Weights of a small transformer language model: learned positions.
MLP neurons of a small language model. Each row is named by its layer, matrix (down: output weights) and neuron, and shows model dimensions 176-271. Each number is 50 + 12 x the weight over its row's rms, rounded and kept within 0 to 99.
A block is one neuron, or neurons of one layer that tend to fire together. After each block is what it responds to, as a language model described it from the Wikipedia text at the highest values.

L5.down603:25 50 68 53 40 42 61 38 49 67 47 37 47 64 41 33 58 53 47 56 55 51 46 36 64 51 67 55 54 52 53 24 46 39 41 65 41 56 53 57 57 67 37 44 48 59 57 71 45 61 51 59 50 36 76 57 48 51 18 48 44 45 68 53 48 23 60 47 68 69 40 70 36 55 43 49 50 55 61 44 31 58 31 51 24 39 56 47 51 54 62 65 38 79 69 50
L5.down757:46 49 48 46 74 64 54 43 53 51 63 52 49 55 45 45 60 54 27 44 50 54 24 30 35 55 47 79 67 52 69 44 40 37 43 64 67 50 51 32 48 40 36 57 46 56 55 62 60 46 43 66 42 37 48 52 40 52 62 73 56 80 61 54 41 53 25 32 42 64 44 34 52 56 34 56 41 59 30 41 52 41 49 41 45 66 27 55 57 47 52 49 36 39 31 44
L5.down837:72 37 67 62 52 53 43 46 28 51 49 54 65 47 58 31 50 69 53 69 70 42 39 44 28 49 56 60 83 66 34 33 55 45 58 66 26 32 57 43 38 57 29 45 46 64 47 43 57 48 72 42 42 48 42 43 62 53 55 56 52 37 71 53 63 54 45 53 46 56 52 37 74 47 55 50 50 57 24 50 39 34 39 35 27 61 52 56 43 63 44 37 51 50 45 51
L5.down932:48 40 50 69 69 44 48 39 36 47 52 56 73 66 58 49 40 61 33 65 53 38 45 56 36 52 61 45 48 35 45 61 36 54 43 56 48 62 38 25 35 27 46 49 50 49 72 57 68 46 45 43 24 58 57 40 44 40 68 30 56 58 59 32 79 35 60 54 60 61 51 45 58 31 54 32 62 40 44 50 37 43 73 57 27 64 49 48 53 46 67 48 57 41 40 41
L5.down947:32 63 74 67 40 65 51 45 49 36 55 54 57 42 56 69 55 40 46 40 46 47 34 44 56 43 51 42 34 43 51 61 46 46 62 57 49 51 36 63 47 45 45 38 54 41 44 51 40 26 43 69 34 22 46 53 63 59 44 83 49 39 58 48 39 56 64 37 51 53 48 33 48 51 62 45 57 57 75 79 37 45 49 36 60 28 27 49 35 76 66 52 40 64 56 53
L5.down1010:51 46 47 78 60 56 61 52 55 55 51 23 55 67 41 37 53 53 41 41 56 51 53 40 35 31 53 56 58 54 38 40 45 43 36 88 50 61 46 66 53 51 27 43 17 19 43 66 61 47 46 55 54 42 47 51 49 40 57 44 65 39 61 37 51 56 40 55 49 60 50 50 52 35 48 38 30 39 40 59 39 37 50 41 32 65 54 47 40 30 60 25 54 39 40 54
L5.down1801:64 61 42 38 30 49 38 71 61 57 48 63 55 53 40 38 29 57 69 49 49 39 32 55 42 31 59 62 52 52 47 44 58 47 40 52 62 68 59 45 39 59 49 27 41 74 44 42 69 33 59 55 63 48 47 37 61 57 56 52 47 54 26 51 55 61 34 40 31 37 38 54 50 54 51 70 47 65 62 43 55 39 43 49 32 24 42 47 39 57 52 48 46 59 37 62
L5.down2297:59 34 55 37 52 55 46 44 40 41 46 64 56 43 52 48 57 54 34 34 35 32 52 62 40 60 61 52 48 59 30 41 43 43 28 60 65 63 41 62 55 65 51 51 66 63 32 45 66 36 57 70 66 72 62 38 69 39 78 51 46 58 68 47 62 49 33 44 64 62 53 37 33 49 39 48 43 17 54 49 48 20 48 42 64 43 44 37 38 50 58 61 45 62 47 42
Responds to: Second word piece of a word split after an initial C or c, across lists, tables and names, such as c-in-namon, C-om-me, c-eph-alopods.

L5.down990:53 47 45 34 41 59 63 30 23 49 47 49 38 50 38 61 54 65 17 54 48 61 68 57 48 50 59 40 47 60 73 47 50 58 38 49 45 36 48 40 47 43 44 60 53 85 53 57 66 46 58 56 56 31 72 47 53 31 39 45 51 54 81 33 55 45 47 54 57 50 66 46 56 50 31 58 83 48 61 60 53 51 37 36 69 42 53 50 34 64 44 62 63 46 51 32
L5.down1809:40 42 37 36 47 41 52 59 48 70 46 43 55 57 62 38 50 60 47 48 38 67 51 46 56 57 35 64 42 42 62 61 56 53 57 41 49 38 31 45 75 55 56 51 41 59 71 50 51 42 46 47 47 65 49 56 54 61 55 73 80 48 38 63 55 43 46 40 39 48 58 48 39 31 46 36 59 44 54 64 29 59 55 25 41 46 64 71 38 43 39 48 47 71 27 55
L5.down2025:53 43 47 51 51 65 45 35 44 39 44 60 49 39 56 87 69 65 49 58 51 37 46 48 57 60 43 48 44 59 50 64 48 40 53 64 53 49 38 64 52 46 56 36 39 43 49 37 46 50 50 44 39 44 40 38 56 47 62 83 53 56 53 44 64 33 64 44 47 30 55 45 60 50 61 53 40 64 49 55 46 64 59 40 78 54 55 54 26 50 60 44 62 41 55 46
L5.down2464:49 38 46 51 55 75 34 33 48 30 76 69 56 49 60 66 66 50 41 60 45 49 57 69 50 61 52 56 45 56 26 29 43 35 46 51 42 41 50 42 76 46 54 37 56 26 59 54 39 47 57 43 53 47 49 62 71 45 76 29 41 54 38 54 35 36 61 40 42 39 48 61 69 50 57 49 52 41 35 48 42 49 60 52 61 39 46 50 50 73 60 34 56 36 58 46
L5.down2593:43 58 40 56 45 52 46 54 61 33 65 50 56 53 61 68 60 70 47 77 32 55 55 68 67 67 38 43 61 56 33 65 51 28 40 53 41 41 53 41 71 59 32 45 45 41 63 59 34 47 34 64 43 56 43 48 43 60 68 54 62 41 33 86 32 50 46 27 43 40 65 49 45 44 53 54 49 47 42 40 58 32 55 30 34 58 69 61 54 39 68 58 66 52 53 39
L5.down2857:55 63 38 58 42 57 38 51 38 57 48 61 43 82 49 64 54 45 58 64 32 40 64 60 44 36 37 44 55 52 50 69 46 22 57 57 42 46 62 59 49 55 51 51 59 50 67 41 59 48 42 39 41 50 52 65 67 49 56 58 34 36 52 57 60 59 65 41 50 39 57 46 77 57 48 43 40 47 59 43 31 69 55 52 20 62 41 74 59 44 66 39 43 38 43 48
L5.down3267:57 51 41 44 40 52 49 47 44 45 37 53 33 37 65 95 65 53 57 66 52 31 42 56 43 56 67 54 43 66 45 43 55 26 57 52 26 45 37 43 64 59 40 48 37 47 46 49 52 52 56 34 53 56 44 41 59 57 80 53 55 49 50 36 45 60 66 31 48 36 45 53 63 46 37 34 54 76 39 65 63 64 47 53 55 35 43 68 56 72 32 57 70 51 63 48
L5.down3437:44 48 32 59 50 43 57 78 70 43 27 45 45 48 26 44 51 73 44 42 54 52 36 21 48 60 70 69 43 51 37 69 57 64 50 39 50 60 36 48 45 52 50 62 59 70 63 49 66 42 42 26 69 31 47 60 60 52 56 13 67 53 72 46 70 62 50 39 46 37 40 41 48 52 34 53 65 49 25 73 62 61 63 61 47 48 55 48 50 73 59 62 50 41 61 47
Responds to: Newline tokens ending one dash-bulleted list item when another item follows, e.g. filmography roles, track personnel, place or name lists.

L4.down1176:49 39 55 67 66 71 45 32 58 33 39 51 72 75 49 70 38 53 36 48 48 37 58 43 56 61 46 37 26 38 40 39 52 42 46 48 48 58 33 51 43 52 45 35 32 63 47 56 42 52 47 57 43 49 29 48 47 57 49 59 56 40 64 35 58 34 36 48 49 35 43 54 49 36 40 66 39 57 32 41 37 48 64 54 45 68 19 47 43 45 60 52 67 57 42 40
L4.down1380:45 56 52 54 45 57 62 59 40 28 40 62 49 42 57 62 58 53 47 59 44 54 34 53 60 51 51 57 47 48 37 37 43 51 41 55 57 40 25 70 46 38 44 34 56 46 54 59 67 36 45 30 39 61 68 61 56 64 51 78 21 43 45 44 53 57 55 50 67 58 68 47 66 70 60 58 45 53 36 27 41 50 48 45 52 41 41 52 63 40 41 63 50 45 44 67
Responds to: The second word piece right after a word split off as a lone initial C, P, c or p, as in C-eaușescu, P-igliucci, c-heetah, C-urtain.

L2.down829:51 62 37 40 64 47 51 51 44 26 68 50 30 66 42 38 45 30 50 54 52 70 52 44 55 16 53 68 50 37 29 60 47 48 38 51 38 62 56 62 66 56 38 65 58 37 62 67 51 52 20 41 40 51 58 49 41 36 51 47 34 58 18 62 47 34 59 67 68 54 31 51 57 38 45 51 80 61 54 34 42 44 54 62 46 45 60 52 41 46 44 31 51 73 39 45
L2.down1245:35 47 61 37 66 41 43 46 55 63 38 28 38 55 48 71 56 46 47 48 52 40 61 43 59 00 48 46 54 43 48 51 48 58 33 36 50 53 54 53 63 48 63 60 56 37 58 64 44 49 37 51 60 58 56 36 56 74 59 61 43 70 37 51 71 63 69 60 63 54 80 62 94 72 44 51 40 66 50 49 53 34 42 66 45 49 48 53 53 46 43 56 55 57 48 68
L2.down1292:40 42 65 44 75 41 57 82 42 49 53 47 54 58 57 52 47 42 44 35 41 49 46 59 51 10 27 65 39 38 60 59 37 47 29 56 45 71 61 54 57 42 49 49 55 39 52 72 56 55 28 61 44 49 46 63 31 60 59 59 49 63 20 53 65 58 62 69 64 44 51 58 68 42 47 56 49 79 53 52 56 41 66 51 34 50 36 61 56 73 55 45 45 53 39 57
L2.down2863:31 52 42 44 40 41 70 73 25 25 44 34 34 47 31 43 42 47 39 54 49 31 50 33 49 41 51 40 48 62 38 57 36 53 46 52 59 47 34 59 45 41 44 69 62 52 44 58 57 44 23 42 35 65 48 60 38 40 44 38 48 49 30 50 67 42 66 70 64 39 50 82 65 41 28 58 52 57 57 29 46 31 68 67 50 53 43 51 63 45 53 69 53 46 47 43
Responds to: Newline tokens ending a line in structured list, table or results text, especially after a heading or entry name, e.g. athlete names, match scores, table rows.

L4.down876:59 45 53 37 43 75 59 60 74 58 52 29 60 43 66 69 45 64 41 52 29 47 47 49 60 70 59 68 48 43 46 48 35 52 32 50 47 80 40 57 39 40 32 67 42 54 62 66 63 60 57 29 35 53 61 29 54 60 35 68 49 57 59 84 40 53 37 54 49 46 74 85 54 58 26 37 35 52 32 50 30 70 52 41 54 53 43 51 37 47 62 55 61 51 54 52
L4.down1560:47 74 47 56 50 53 57 63 39 44 58 11 24 51 67 65 49 74 66 51 28 49 77 34 51 46 56 62 52 53 44 45 40 49 65 55 31 51 26 58 42 48 48 49 56 51 70 72 59 39 35 55 58 25 39 32 38 66 61 42 40 44 69 65 54 61 66 52 36 63 47 63 45 51 46 33 43 72 56 47 25 81 45 62 47 65 34 66 62 47 42 64 61 62 60 74
Responds to: Delimiters that close one item in a list, table row or quoted series: line breaks before "- " bullets, " | " cell separators, closing quotes, semicolons.

L2.down672:56 48 61 57 52 41 54 37 53 72 49 43 53 45 53 59 56 47 50 79 37 50 56 20 51 56 75 41 44 51 60 28 28 56 56 54 53 48 60 37 52 50 54 57 51 70 64 51 51 40 67 39 66 47 53 36 74 56 47 50 89 49 57 38 56 38 31 48 42 51 38 50 61 65 55 42 33 52 35 51 55 61 63 30 56 65 45 51 51 67 16 57 63 54 34 34
L2.down1042:47 37 70 57 60 67 61 75 56 53 62 40 52 48 44 36 56 42 60 77 67 40 67 61 57 56 35 53 45 38 78 54 60 67 56 49 50 53 57 50 48 53 55 44 39 64 35 48 44 55 39 67 36 66 37 56 50 71 43 28 40 71 45 55 59 29 65 37 56 33 66 69 65 29 66 61 29 29 60 61 60 60 46 48 51 57 55 58 31 52 47 60 45 48 55 59
L2.down1086:39 62 32 31 43 55 43 49 69 59 76 43 65 30 65 61 42 47 45 47 47 40 60 43 40 60 24 43 76 50 68 42 39 41 63 67 50 37 40 39 52 77 71 53 51 46 44 39 67 37 69 39 57 59 65 50 45 57 47 63 36 45 68 67 72 60 53 52 48 53 56 44 53 43 52 45 68 25 53 45 52 46 55 42 35 51 49 52 43 43 64 60 46 68 61 53
L2.down2796:43 53 35 59 69 47 42 64 37 64 45 46 57 55 53 50 53 63 43 81 44 43 47 43 62 40 55 62 62 49 43 57 27 50 43 55 28 31 53 54 42 43 56 28 51 45 65 68 57 63 50 32 62 38 56 63 56 77 48 51 53 32 49 49 39 32 37 47 49 55 67 50 60 51 31 41 45 64 46 43 40 56 44 54 52 51 62 52 63 66 38 47 53 73 76 41
Responds to: First word-piece of a capitalized name or term, usually a person's name, starting an infobox field, list entry or table cell, such as Lu, Ale, Fin(ancier), Will.